Weights of a small transformer language model.
Size: 10 layers, width 448, 7 heads of 64, 26.2M parameters.
MLP neurons of a small language model. Each row is named by its layer, matrix (gate and up: input weights; down: output weights) and neuron, and shows model dimensions 160-351. Each number is 128 + 32 x the weight over its row's rms, rounded and kept within 0 to 255. Numbers have three digits each. A neuron's up and down rows have the sign that makes its largest values positive.
After each neuron's rows, "fires in" lists the words (lower case) most often at its 100 highest values on Wikipedia text that the model never trained on.

L2.gate879:145149119120096127172112167132166109187151076128097145098062152187129090162183175144154153112110125116179185108132118128076181100122154134097134102127107145149098129113165141049131151085184140093159143185078089162124159088167149115126110133090089075154198083062084126040058156175171129129092130101051104093131150131170101135133126133150157140092073144067124146077125074142169125172124164126149135114118139124112164105115096159219114149091073101084137101093098099087188132154133160186156080158174087124123149063140141121146164138171149121135147134152099169177138164095170117114
L2.up879:138181164135133133163129104099183125171120120136130096131043148165145106177158110155113095120072096139167184140105076128139181102114144090098148164141063100142106134154149160097116113086194106084129182201107133167113180137149155116105076138046111144147128116079097120061119114164190163098119148134089125167146091118133125134089151139132155151089065106137127147096111115181183132154123150132150121175097134135131134102129105136101137106124077128113129141081065144114176089198158140168168098158174126123140159094152171118129156161189130156132149111191083180149141146118168147105
L2.down879:170104121143110151178175080101195119118092102167151124119083131103203092095108153147126175097137083083116165174112121174190094128090118139126098082144134109123178159172143128117139102130133148163148149077112093161131157089119165152134064190150091068114161116111100122154123139136087099150102100074181140129129107178069084131167167163058132088037111151113097129067068055144128081117169131133114138148125195142114153119057184144173090180103115123109107140102072146187140105136081127161112109116110103098120110082126155113110062167159137088097101159098144190143023104091142125092
fires in: "it", "or", "georgia", "taylor", "rokkor"

L2.gate752:115097165088092111103149131080163113123139095122181091085121181160116209163155083126206075095115145151129129169129137170101102157109088149132196151106141170109181111135143169132175121105128147134122087143137124138137117074129135088115144087135136181107106120112155137135071146108120141110133095122128107129152165085075128096114184179132132159124176133119189103112075139105176131113070147092152173098113151200115175143173145111126106143141056108164122139139172161096172191136082150178128086076174136112126154115118153146103138116165179165135077144102162059116108172182113150091
L2.up752:157095159104093149149124134159112124107128141125159115080113157124091120115100156115166104118158093149129123171099113152118098180107098166147148151094125145126123104145141198190172117129180124129123079157154162156140151079107155086117055139142093144133133128180152146090088170133168096108129076087127113095121144047103127155117148199115152120094121181174151110090074168112149104101139154077130182127138148227141168147151121090104157141178126098113084180128133176112162173159113149125121111097143115143085137129079141158147156115197176149175138141146123092126108197157165157064
L2.down752:147058124140172103168113172116118193103147153097184143113183158157138150218115125131097083108190047190100127118167059137129145164140110119151077152097138099130072134109138140071105161144104182073124108152174069099120100168096127100131067108116072154084167168175079137170152120120136175135121159137094192147106118100129155078184105115162085122099142151110184136140122176105105152082106190125100175109111131178151174127084172146144178147151177112065064146088166133088167154144137097194172136068115126144182116181126150124179158120103100088174155134140120089095148132107144118137
fires in: "1", "august", "3", "2"

L5.gate278:105118108087148130194138141146166086124056156079116100103151147142121111091071159181144127149116128124163077100130148088126090124113126105098101161109153078176154185119154064109078120116104127074100148141156138081067131124135138120142115108140127147087144130114153127087138033151180122185185159129141128116106109124098090153060082122164173138089084111128185079127162113132204188123160064159112150187112076176109104108111132095146153137135166139093148164148135134100206122100137135165173163090122101109074103082100101162100146099160192186089087078130143130132228212217125165115
L5.up278:086148137130144128173148123103124201125135186073114133116163133086141148184154139180140103146113216159113022148140122133129087146099077158117110126089106135089158159195166054093073119104178148148176086126115079146140079160107055115186170086137129118137113117111167119148081106108117129117160130147162147202090093092102108162122122113164167119128101114141129121143112039166141123169151156145189130114096113186125058060125160093134081164130125158120138134168129113097099067164131092154103095159147096162140156167174088117155129159083096115167159178186129159151124176187075113152
L5.down278:151135207167135080132143103150162138112114160102134102108137113094106142103087136191121100137128096133091129106143110137138105157125109175123166136164172179109125106201113109151127060163105138150120101170165087111191158186124113134135144135191143203150085095143150125139105096176143143134140141132137155084126137030112103126103126132160150206142133130118098118066098100134150144178099144141200077190131144104185089123118135075160141101086108106095114075122058114102130114166166168207183151172164125147082087168136050090131172068123142177167116158136141102086103140120140100140
fires in: "his", "her", "however", "its"

L4.gate868:119143145113146068075102141152094143191144103167149226125126144126076070109113127146131117120157124146129147125148127110147095151113088136147117165174136152116180094118086133150113117065078139124057119165149115089115189066155137153063158117149136121115107093170118106150166134101140044086187134086120142116107198165129127130131150138129143121058105094103098127107105161157119140163160073117147131163090091137144099158130114063159141110153096132151113166118181165165120172156077082159144119116108122204109132108111161121083113106075126117150102160101207091214102169162103062101
L4.up868:124179171133132147125107151140105161182132105124212125139148190157127173103111135125119085135115100130083099128096151154097155101119161138126071198134080138167113134108214096168085136120152101158098042102087155078121169101103119102143154121134104189101127093142139127123161122110095169152168120097145132160154114095169132140122140119126141095158107102151073125060132164105110111118111071155213103111136124154119170168188124099162120084148069119099127120026161130113118155162160168109064087146128084171120092111140120144078121113109096176202150112126135136135116091144133134121
L4.down868:151213141133101174204079185100182145166104141142150116120176117099135099093073178129128130126151129147173107128148094140130168114133145144138104108132161151145172110110093046112203136160175118158147076082132127172190210148064115152204085096124095136142170094089077162148144127081128081059109104166109093114173129086084153199158060102146133107116128118115099117132163169093127142151092176130081172108174070150164101097103107117109152128046153087127089111168158101129067145106125163171177066111158117176163169110164118077173141131120172125125127154138109179118164148129126123113
fires in: "to", "of"

L5.gate367:115138166091148144126154117113159163160061100108096139107104143107053110124149159108114133147155092124163157114169097133140149123131152107071145103117136101112078171142092077080136151219095110105171154129092177106071132177145110163100112108095156106146109122156118101133113122130083152130139121102136000131061123130141095098141060175146163153133142113111144096130157103112179160093094136105095115147108105136173137177108171152145143099186169139132129137081138141107147181135156122158115095142099103074129152151153115104144134130124113139098149098095133086121083110115138129142
L5.up367:127126151135122165104153109187226139125142104175105087118104158088144112077098136133139118154127145128147164111117136113115125171130170144102142109149119147125087086135084129189156114150127128130187085161162166143118133216126117120138157133131169114172116067167104118118109115179091170150102160082159128196065183113089136135111085166108155099169153130105109214093119075161138170119110106090184145125117109139154161144099175131171117108106104128101125092168123148142212167143093105115049154108073140109178136157173161100140186132094098112158171071116114099083167101122128084172
L5.down367:143173161171158054125086182164198103128151113194103151101179110136093118174138130117171121114167092159119094152076142153111158052166124098118136070130183166123097167151133131120096065171167106088099105122183101138084135074142066130126132101151132131124164147127163106150113146125176141156091080105165122111102070086193125164167082139123187182140164148158177081122112114179064169150135128159122127117060113130146067118130095102118138133105122092179114077174143163133142138143088110119113124132137156108089146090121114138124108189181116099121138165109154127154119176111110162206
fires in: "his", "s", "an", "her", "have"

L4.gate333:137164183133200188160150119066108159155118197126133141178123151081142131108081129138136092116092132118135098116136146109148173103072131112133121102107127131119127137127095117162131163112129135097132136142129105169194106142174174104069167160171117129093105183086131142115096075092089142092156198163067141099164161129182112155107157128158126166099104074082125165128078150078082072113134074120078118127104077166094113127132108108152137088118146113144106116166157073079114132145098140105115116121109096150107155115179130093170124059139147095165185108136136172183160100130112110119
L4.up333:135144133114172103070117138141141169161104165091114152118157180163068068096135138137115106150120130131108094113135149095110104118104121127161192105154123126113066133150053146128158149104133190118166136171100125170180118114127153158130088133155117109178131152129113118079108164099163175155153147123059124115124140165135140137146079091159117209127103060133089133146143152145116114086152151113094175076115173092075102126153111169146157118093103113143129109166137132158059146176119155159169053079157111109107172109180160138187146101120123103144152208101150164124124084175129095115
L4.down333:103168038156149146115158143050159101140204127139106135152206112178119169107105133121129170147108142130123125171114164102171132165083152111120149163157094124139112101168117107156135101098144071163166132157120089094089131168159095109092143103166167137084106133112113057102133116123091116134155135081102118114094166189108123093146115166136111116087123153134032175156150080141147140137094129092130131146125149130069159093144144101148180077152102114175121122094174120084168142086148129159143107137155121136068152128150123166159135162171150143129176155102090158123037141120098152114
fires in: "in", "during"

L5.gate410:113136144071109163177169158152152134090084132181140062184153175141139161190119114145121152081168165112170068137108159100098118146134093155101094118123163123130134100065144119100124147159101209120136097109142069138161162155127147107092073153118066115156142129166125046185134143073166119123099175125108133144118087108073090125146103156186136155079135107124130161138164165169086135115164132165074150107102156117216088131156119090164179142137095136122158174109177155131172112125165153133136186064179063158123105118192116068125078121120153159142154208141127094128126165177140070111
L5.up410:125119054136095122150141109095170164069105131173138138065108098080129128084094127126103173091132133098138160106118109108145107121136181156144150111146174120188149155125108125151125106180126134124151088086124106154137112144130081143135128126133141140102141133131152126129135110133162118181133105091096108183144069132143136123083167101115081164121090176136118119106140139124155186154145056166093142101125083099171177144145102169147112101147143140153119110189111127144117078120158185144162149163077119080117170096148114104091192131113099177150174150121054143120096123134118188178
L5.down410:069061137148111202095182161145112121142165194104197144105099099115104105124180092133129159142163127125140120140105089163112155188162077067155180123091087182156086100108146080098185129142137076132097156090089152112144122190133132182103113116186101135122154163106142155093106128135103156170122094106121095115134093124126157136136130123106106091122120121168108165126081102098191157205159087124178140116079144123126129164100100096079131084121076120120106118155150127161126171163139139099130084066086150135099085141112086116203136131132090107156098126085070113095107133121112100173
fires in: "this", "other", "following", "an", "multiple", "next"

L5.gate776:125139171120117101126174122158166151047068171177111108149172188129126149156101125182133124089116173138149146090111092107094197114126151098169151165142087132158181173107115104059103089082131130109132153065057105146095061102104147137168093088109153119103084117136128127161132152137154109127173117105110172096131132139173121147171121122076110112187113125140097127141165135098135109084114084140222083146149152102146124140147126127086145138139110046121185118124139093116151141138160103105148209146130110153176162121166077097059130130026078175152082123131130162183107149146138100142
L5.up776:168113117109179105114145134121173147129129077106136113105115160075168172095109170126121151166089178130111128126039127126148080129128123132126197176085110103132080127177084157125148187168094078119141111178151076107150143121080116138097124075164123130123184136106123116117198122183101105126113173135119075107103075157103200132111101065100089155109072161120083126142163104115168164125120121133128149185108100108195137153124135199148145119138105053093094111091139146146149182138150115111170130121163116106089149121106048089090107145138076116123133165147147125176120050112147078181
L5.down776:215142123138119179179083197107100201141108093113133144133155187114117124190133110127094107132108113113118094146112147178151162176124154178154109075156136163115133088134137037124153180127105171126178096093108119116180086122126156111113149146107138161058157132174142089083097123124106075112097133147116191091129111156129133144131206124144075108119127092129200142162092108150183115177129120166067124110064136119115144105142161128131151142177139137134133120132211133021116090142165176116135142113132074125095160172206109162073161071155119167141129182159120139137137082139138167154
fires in: "1", "this", "annual"

L5.gate772:111137153135146069134138143111095172104175113192161151126099174203167085217129091200080136124121118112180143101126186140151118116147176182138124099129126168139108097127056151126117105046156141049101054178117176093128071163178161108107154055132118185125113143142122119092118114181176122153120128045133127085120114153131148145140150114112072151079149114122128068171079172124154139143158136140126077162155119108136102160116120140170103069101119166082090127111148121099144159091160125111109175097109154155092173182142171135187141113136115128121140082137150122137135094147143152150
L5.up772:127072132136130103162096121129126125108171118178140118132098167175107133070124088112139140130130149116096116158110074145119098135151129122132090167114189099174089094119095100087148135191117096115126051122034135095123154084131120123087142176147135140133129125147118086131079131112080131163160095108201154117142101114131172125162114141169156100097074138115144184096141114090140106149096092119140071167159146122122140127130102187129158108179129090161104092106156182110196115117174118162184113143153118077123121146085105154115125197147113148127125116125156168083157088110139062182
L5.down772:162123149183179120129207149163176152208143152115145196068104148138117148120154142165133127196102193139100157176109151106182112176170138161095148151144093140095173156190121107119143144114092159110147134109109123076143125093122145086109117077122145161230157129164133098122131163176134102077142096118067116153116085115157149102124122060138185122167160122101131134105202174126080175068127136099137134166181091170127160132107151110196111096146128161097131081103099154094153103124136095111101144057123155052156125145110107155093151149087189130170060114138130132154174062108184149201
fires in: "in", "from", "by"

L2.gate766:072126120130177051146113099079151138120140139187091135189150146109131120148157135102146127154093161102088088151098112093174159140187094163127148088084124115150109124130122142100082121155128096111121142152100077186156171168172118107073120118146153172117138056154124103141071176133068132084136105111141174134072115113159116155055121107135101116155121121127171102108125173193175184114148140168107136119146167133130118110132103143188131127150096115119127126151077070137169073092114129122151121171149081160112150110148106098113134130152122152129120128196129105125129100163067126122
L2.up766:105120115096161102131150090092136137106058101205122171110122150131104152090149124158114111124119166106080078149125112106181203120155112151133131115172138079172108127109049117114115161169136128105160149121110141202206135186228105109087153145171145163123102079162095110147117200122089152153121129099114120145111090084159101119080130103125126154165078098120185094128129104155189188119114118146099148124143166149118153115180103119171160124177076150115115112144080111145130064085095131190124133168157100168115130117140113091080137159144115126149118135149106127166116071125124180108
L2.down766:099104115155160160082085097089117187106179119126079121147140185071101161129203173093164131212119118203153096160137100089143148104122090140122161111163112107120144153135174108141126131097115135158112139107136075151131112158100133144129147136127099129079154152114151141095139167137106127112095135152132146136066101165139158096138116119106103105195200098095134158101162111112134099137115075172117086143126144143128110098142104167145189152171087117132074087084129124125150156102136100119070110129139180139098119133064115147133164108184105130107127119144147130146115126166083165143
fires in: "two", "three", "four", "several", "some", "a"

L4.gate1179:115199162135095089119133173157129152136081130183131132146072099103157081141115156105077107049113052096070189182170165130078114150123154146115129079085167123200105073132121144173162118119112074050107075174131140154140143155143178210160151123115168057142146055109161135173088110106173085147155092119092180137149156195134072077132178119173135139127137140141131102120140110170119142168082110203154142147157128130116160126071122173124168165112143173100089110102117130137057100169061129150126131156094105180091095051119082119093154179074130171117165145115157152155152137072147128130
L4.up1179:119123113122178112124090131070127133105185065173107179117051081114144148131145238158098138106098126098112104119117147123134180169166152109153115158145087110119123189127108117152108112139133140173039113165114133082153121089137123100143169111141077160110139168106172122138152140090106173121086108099135141147162123152117172103113156124109186072092141164166086101089109127057161077087156097120142113070100122086156109108113072119100112165087142160121060127107132152191124107125138083106173162149155134123215153157150083143092087099133059110167136148114100177092179145182131124122
L4.down1179:110071173118129099133118141084152108098160156140156122116135094060104077126096123116123079157112153114162217128136152142125061160152145126180163131141130160125202086175182180134152153157129096133152124079129128146155133094122083196093122111112137123148096056172133133112117140129144146151140135103163142152150134081080163152142160119108106080152137094183180143147125148089151124139053132097125134114181059180110155139130160158182120153137118087184146116118109173080140094087110170112163078146134155159109171106107127073135207148117130160078147135149114102175178149050136141160
fires in: "of", "with", "global", "popular", "which", "domestic"

L4.gate224:074151088072150113150183102122156159116112071089139136146117110077144142149106146100159139116157113111147103114121111146158119159125177090172133109143147082188143125057137135158106157078131114149131115162139097124100129172082115103139168118115105101041062133105091153164180148137098130186117093098119118086206167135140095159119103105151136124144150114138162112165189099075101132129080152115128124139113094102108128124129156131137196146137113133108125160089201147104125099119061091104164139131144184157109111118083118117151120090053147107092140168208155098151128074112090174210
L4.up224:147095106188135133111092160162206098130120138075107099136127099142114118132168192155132148144057081102100106159126143123166075161137117070104148098097129201192101125178152107136074132180145074104129160148102161121128091033182134141125115105109146067090130101139176157109120157098127177077143170104204117090102097075133149164151211164112077154076106185131126173156165122141097068063136102152123113124188119094158142136132119133160160139117156147121064097077097141146143169184157100147179132104083124082104182076163117144129148180134119094114154139094203120101092139055157093134
L4.down224:119167116097118147167120124096169217172099103142149142145104102095162112103087143184114095143077098136120107150156119133099127225100144104142165083118117148092230107127151128143138087120060119153143177093109092164132137169194073153118152134106098081090100150178142108069187141159063070147213082134130099106110152078095118121110115163150133184130116204172074072113173123164079100123133162144079120102115092217110060162069102117080073124089140131133149074188143183161154104099094101113129136099155102167109123148113103192112184128139138126102144119088115156140124126115101093157
fires in: "a", "in", "to", "information", "is"

L5.gate814:147100151109125173151146092160193145115111138132121088158142121105139158144122113135137096106111175109136089164092114128162085171090098175162135187118170172128161176160115150126087104150178134116121108125144143157162150147160119189140151132078104125163124127122167132147122060129088089101063147148029126128158148163124150134080169110162203103091162109122089156102108104123130148139126207109120136109098125117143152123080084135161140126114165096128102120169135087080100151142110146078159115071164109118116101128137150091049144115120091086107140104148089167127148116131087111111
L5.up814:100116157078127204118076169140122113111203137113147133135103138161102139049148140113111128139133121120113091133113158103114161175182102113134091120136146064169129134142136146099108173143108194130071158189096128109086096129112135161150171165081131163119132172088163104148153122191099143102131132108176104191165135113106139073115146124132091139076110077109152161143138135147147144120132085158094098124195081094113143141158146146096121140131132145092100111076199116119115095133081156153106144100090104132173106121112128134150194080152144168115124092091145103085122184125170160100
L5.down814:190131125117120130140154131083079130120101166113078096222150127104087124129131114136115109143104123147178153068155122143144107113097122158134162104095153121135152121127139149099067146081123146118150112151124180111177166089106101142116081076092154116100147064119135093095204122110067127139101092108133122167131184100156065172117089100098129102212157097128068112117132095129108108120129109178101145164135132109076187162149124073144126161141120134104132131113187168170123116108097132157148152085143130172190130116148097152131152140107130200149043140151094145167138113117069193163
fires in: "the", "that", "those", "these", "accompanying", "next"

L2.gate458:108045142106179138176078177131117121131138123085120136182151053091111120158154111103155141119143073136128107189084112116112106163141118126127144116116155161100103143128124116142072230065142134085126114132100079142161168110114139139090115123116159104114116135076096154113128148103079128134124135144159156142078167121210099179120066134126130128087129070171127093161137088102141099100098084155105167137154196104127159067118134066106107104144129104154190099170152138114139116105098161095097155163193106125100108116180128083131113169069145115115194045140169149158137151139071109175
L2.up458:112057125097193136165111145084094089175156127101112157167105116125074143152135096184106152150161099138158098176111093084141093191103139099134147142099126131167146166175158129104077187078137109112108122120186156134143174148134134162170128142094122172074135110083074102117110128160113113146170129211112119109101140132154094126103090139172121147102101109097103118110106117075159104106120124112116130167158129133122125061086100130118144046127097121150115118148131167179045112106153146141130140108131100129115137109200134049102096158145087138158216055098135119104119083146157148175
L2.down458:089155110193147106094131161151146160171160129148076122167135114028064057131115134099177114090139109090121126176177085142151092104124095132111145106112172098166077081146153146127144166133133097125101163168151088051169153178128129195135113092148134125061110149140108112144173134133180102172176146137122121098139155079110112131147090106160074101115087130143102142110145135129112143111125139068114119139192196100132120117086147050154118072132140133168142091117109140117150118133132151141124108140129141132102166164152138140155117122154113115102115121126171099150080183172101174130
fires in: "after", "during", "following", "before"

L5.gate644:145187143143146043165100150088087138144149167103135134156097130149170158215103062163093123136101083086132030138148152118111151116108148110164107149130115157114169216109200143106096120172097091102154168067125110134162092101159142083167201105097144178069130126178118178136160101136111143104140146067174075117133101117131141137077140144155172127136135148115144141142143160166123144145176102221069133113097055165094100134141103117177124142140102150160095089071105091172051119106148095121125142126170121155099144124156143126111120147198140157157225134136126121106131146085152101152
L5.up644:115144118072099093160149114115154165077118139135137126087172163060174157104108139169123134086141134121199153187168150121166152139156146117154177128131106067156139132187099137120139157143151078101125105060176121117108135143115123163084113157117128161184212131117124054148097059135137089070107074085150121122113159136114122123099116180112074155118123144089113089109097110146123143096148143140165102069080077113151136145119121092058159108177098077140106145038053146178153141119187140168178151151131114084169106152115105133122083129069100137111126100131109097094147102149126090133
L5.down644:119081118131166123151087201134174159113176135107075155086103145139102134140094185166121122168122127148156125077151116091153124178106116210139155153141131149150170102149109097088145170142051080083053157116154133123149082153129079126149138144179108141120135135146138148188115161126167121099168101111143142162171102089109098077078123130098207177098118160141084136103155110089219115117132079131129153100118109112127104119189176131100141148097113122069111096070131125133143123132155105141134126155150073116134187166143129110103179168121091133122172165108113113135162138124122104124
fires in: "of", "several", "many", "some", "following", "numerous"

L2.gate269:112105160096141144182093109130147102100120144119138082109111157111097172153186130153065057119125148127167181089084190122154102102068111136164136108084101069120125147109112146173178124165160138108172079182147128152179188068102113096070108151146117134094100138130143140123076124114069158107087090145145088169152110133171127107173132052163091073152132115136154106110114177090147148119099167129122123109094154137112130072166141053154134142173092139158141170089075135161125062182089094120130078129126153147089140139087128102130075156196131132129099119061152126109157169088181090204
L2.up269:149137116139113118127132184104136148171107142108146120091102160076141143107183174148157152089127080125113128121153143144115177192133135107112096139161121046098115126096122138094121090140103119088116173134126105133112099115089166145118120097122163153102098044118115174089110118140139114129167100111182109095108127096127138132157098135101143138095169161149082177129129104085131161119139135180172120179138151113155132110087144137140154108113050082125111147189151114117142125146143140088125109139160140170156165112137107129101138096078170067193140229161118106135136098114116100193
L2.down269:171165155173150144133124128033137194112099155105163144143117143102112145144124137186119149082140098168112135114142122057149121117089130144118160104128106091098047099144150136134098147109120077111103108104160147150088126156142140153165130130148101072093147100127171109091148108084102152137125094086142197127143116126129160148121117149198129087088123083141167163164111144159132127195117132152122082141122140074177109105129154194144114080153120123162167116153134123121151098136168155107112078079120097185066163134096174117093111101149108139149112138121153133118109094118118107116
fires in: "from", "between", "act"

L2.gate131:158166152151125116164126148111114127116166074151127081098125140140169176187169132150087142114102096074157168095171148147088168142165191120179170167147158151153193098128134167104088118092172167164108149157105170115114102124118167121112109115091084109149127144104110180096137134144150149123149118112149151060135134084164065153184144082147128107111098187148115140089124114105135151160145105090119145121130147117115148120047177125135136070119097156091094144091126096129128159176207089133175131138157157127175146069153036161119060163174119109127165141156119118178084140111132135066
L2.up131:154090167165170097128137117124089155200164108130143106134168133161152145178141130156084148164120151163128062115080148130119154129168114115177178177092089119145105101068151133097157143111175103149143114170104130130186111112162184166158103197072081162112125123135139073141146117109111138130129187109189082138118143062157097066151087123119143103160118103168101172140154086111149122144125109123122076150128131189120168120129093119049113150162134119102134150126138088119085111125186143104107143151159155195155151157116128110157195137101142084148109137082132144143050163148148108135
L2.down131:133126101163073106091183152134125148101145133110122092162136165136134084168151122139113139135145136140126114037119158144118087125115106059130097145087204122100113130127110131139114182134073116091114136136097132090102200106111127172095101116151074166127117198162133100117087103232109123096183103139132080140110112061157074151150165073154077139133146145161097091162078119078090085094125107126127110174149153123166073163129171149148145083120143127151150170148152161102156139105136086137077121130161137116110129123081099156112116103177086138139159063113123165092077117170112130141
fires in: "is", "are", "was", "were", "bacteriologist"

L4.gate690:101084188116130132170069159084118129134190156106095149070130120172109050104086139131098107071170106182135102167162140135127153157122125110108132136130126098131166108125087151130088181073162129176122153105117122141155175101163114056127174117089106131089092143152095151105130113124136157178131108154122220082092105071138122104094099135089145153098161165069063134092157124101150168096095169119119180091119188099087205146115132100147090188101131107152098139104115102090155159126099076105089150081116170169136117095085141186108139077118095096131089124161099171121203110161154118153
L4.up690:128076113146210151081121168175081161045082142122130210142058111111089127160173127141117049140135137186131174120150115140091101142130114140157176108146142140104133142112157122198096160105142097106165087124149167130109134147120132124113069143149136141150140145131147127084127181050130112106101116175139127093112081134153159157122163098091088071124161109108098145094159154090147132180164133084115194126127173131161129148057181148116155188102125121129153089123096140040098142215144137107154109155073110074110144124095120098089160140099126118089158130109176117135100062144158164123
L4.down690:090135156100169190144108135129132137139088149115058100133106125143150106091140155133112132078143164171176143157143092139064074172087086149124154070056169103118137110092112102100095141135110126096155148088090105111154120059114130086101157094115157204173168085173083118097082137104136089194135124110125065115105118105133141132083214169144126157139103105153086093132127119120118115150110129091146154149140126104149141136163124076194112146156081143132112162096095134145144193135147150153153120095116132110166162108147101125096201144134108109126137126192106068063093065101113129139
fires in: "2", "1", "2000"

L2.gate991:105169127147100177171101126143143131161132118083132103140079172159094087119073086107168139178107112093174125094148114119181149168075130064157097161133151126097145193127106162080131110105129115121121109082120149107093145130110116084144152176078119142134123130112161128119113115065058099132164101091166139122142137153164120126088162192121074156063153124103112172136154115151186107121153075094105155075122156167169067101122103200139172122186116162158155138128147121144067090105102128142110086097096146150108183106086089121166120088101109122083110120154079138154201143145142071152
L2.up991:103208197146119202126140067133137168048162104140124132210149151102115132113172084147158173122157085046135125184136114170125069151109127063117110124124144120122136203167117143128106133116126133087131144116146116128098140142104156193111164142136184135133158158071162144105155166089112101116121092132156150103168155136179139143124099118128121132146151171125179130107161114098186101110113115136098144134112121130122122094149178135149143108154140129087157150130149142048126091161092093182111078135138137091158202093125085125121130123196100100107126131145169142159113052111123159100
L2.down991:093184105124128088159121092129143101122088114101165100160166187114179115123111138156139120084160105087144076058113127149148097146084133104155103096099099161090102176134140140131105144131138092100150139118201082169098137107163092187115149155140109144086123149083097184077150061120118127088177097148110159110086097125140143123134120168128123119119155093133138080132177109112112133148135101142093113167197154174095098129159133154186118183133137149157130183101111098103111063170113103179109098124179163088127116143129115110128157137168139157126185064095121168140103138093116105122
fires in: "lost", "loan", "location", "love", "loss", "los"

L2.gate1068:128146115071142118123141116180182094131109082089076117121124167107112143080099144132126138171096147118122099138162210099198102163083130116113116127126100167092074107158127130137127163127124166101155114107092156157062113135091090089129095146157105102162083162177145160121125181034125054091161144114179130135155153066141068096098142142169113127092200161129158089108146165141159131160137131065089108119134092141148098183175088119079128101082089103162156134149140118139111172173120095085203186170111075173086120101143127064097169109146156092179181127124147117104072171149129106162
L2.up1068:154131111199115098131128151145155124082150115131166089098173138087110185091167116167135104127102180116043047135137148080097132074073113091137168127136117053181126157132111149083121083115142119107143098159137158102127148113205142143124127156126085112145120118130096078160150125108206129124185132162155114091125118127138127123143138038123120105108150132132127116110150128103107109138154076132106068131110108096068187148124086123077094094108123165124152075084099172070093083129160146128122095082048153088066128121147142102179104120096144142151130076138165193082146112181116143155
L2.down1068:147094081157112151151192180129102161203125131205098211114157173113093155100149111118082093147116115088171120055188113093127081143121107148068118122159135160142110181175131166079119076158101135114128118178127145093161217159167136117154133101098177160112150103132074120105127109115082137112058115205103142135124095166110099092096149105115123122077177137115186191195134129078114150124143085098135090097125120103118075141176090111125138089143135107119135140120151141160167159086156136181139096142133133142200099141182119179105151140130157145161093086114108161120087116087081142144
fires in: "that", "major", "as", "j"

L4.gate305:169162065217119101120089130132098086112075152139154135113160082149152123143089131153111124086154061157103119097089147103165153138152125119124082086161110141148124178163139097122101160130155162098118093127115120127161072115174074156111157084120161146145092097093114167130196154159157098125092114138146108190107103159138114099094106092113138094140031178151162133125145120185129140095179086157164167099108162125184149041114095118140171087115132134117123154165168109126121089153142114140133102135094137129142085102185129099173140121135197106092113172051098157138159110152092155107
L4.up305:105184127111113111120065116197102128105056147152142165094137147082150131097104103119139170130093127136074180111132169098132156109158096163145136075116105193195138146127164126127124119163169139151130090128100118196153148126149104145174122053137150124096203095172133145108172100166109085115088136138149104162147131095162059092085115094196111101155092194128147141115164158144219159069131162131155124114120072146191224107182106138127105128116116113091137136094124139127143052118127080131146097120098110146075069133121138130120118085187142154141100166152149097213148146158168096113
L4.down305:093136085115116130125086209130150153114131151141090107184151083103113153134196111179083127135125170154078167164136071111085104187171087152094086114103151196149156127142146097132122105133130135111122085051142106099133120138145145107153152090154155166074148167122169149132136147156114131143119089133123138147132147138140174132142107112059039135150149115132134116108134146138104150126196086169157143076126161184166179126113087123157129035124149150169172087087094108183105095138131096123118070158126078090126094149131160117112090130188110141154126117077102109148100156027144103112
fires in: "all", "allmusic", "double"

L5.gate1090:153108193098200118108086081122142156143127196142119154120168111094135103101192164124168155065116126110128143070106166094152133166144111087140108090104087134142124108151139145116104112114160140117158173147160140113147111190142130142101095142177155068075105168093140124150155148129153144164115129120136131116137161100163123134131137128178141133032132078134084135199152110136122110155105092082128134071132119193114172099161194150133151075105197141169185150140151119125106184145076115126112166125126092147059206152130081138132185121087132091089088125139121104131115141086138173162
L5.up1090:085137096137180095147109123154158170155088108113140168177093090107149174113177139131111183072197163076154120149081148077174136146086101153134120125056155154076101144103119181090157121102128146088098080192136124129153107219122106125158170142133169149121165130094136078133155139167144143136143133118194190135134152104092137125128099131128127150102100113135086108187154116185121139132109109112096165105135119235096111104177152112111174080134116085153127101162175166116118091128174103127153156073106211095109153147170152107099135075168109073107157123187119075143128148158084107098
L5.down1090:130060133133144135119158136120129146112192187194115139169160141068089086132093113082106165080150118140146187112143132114153117166156175096152172110131126084141100125143122125149076132119149134124122108127095118106074090136179162176165075076144127129103171143135109067116129100152102144203088088129091121130086129111126130125100138075150097146128146062143158127182080151127088104199098140123182164078146168171125099131141144123138146147124135108141172064110156143149131129098135134137104176162118125135018134193154116162135113093118118134078145124164174083095109084142154157171
fires in: "since", "after", "before", "during", "until"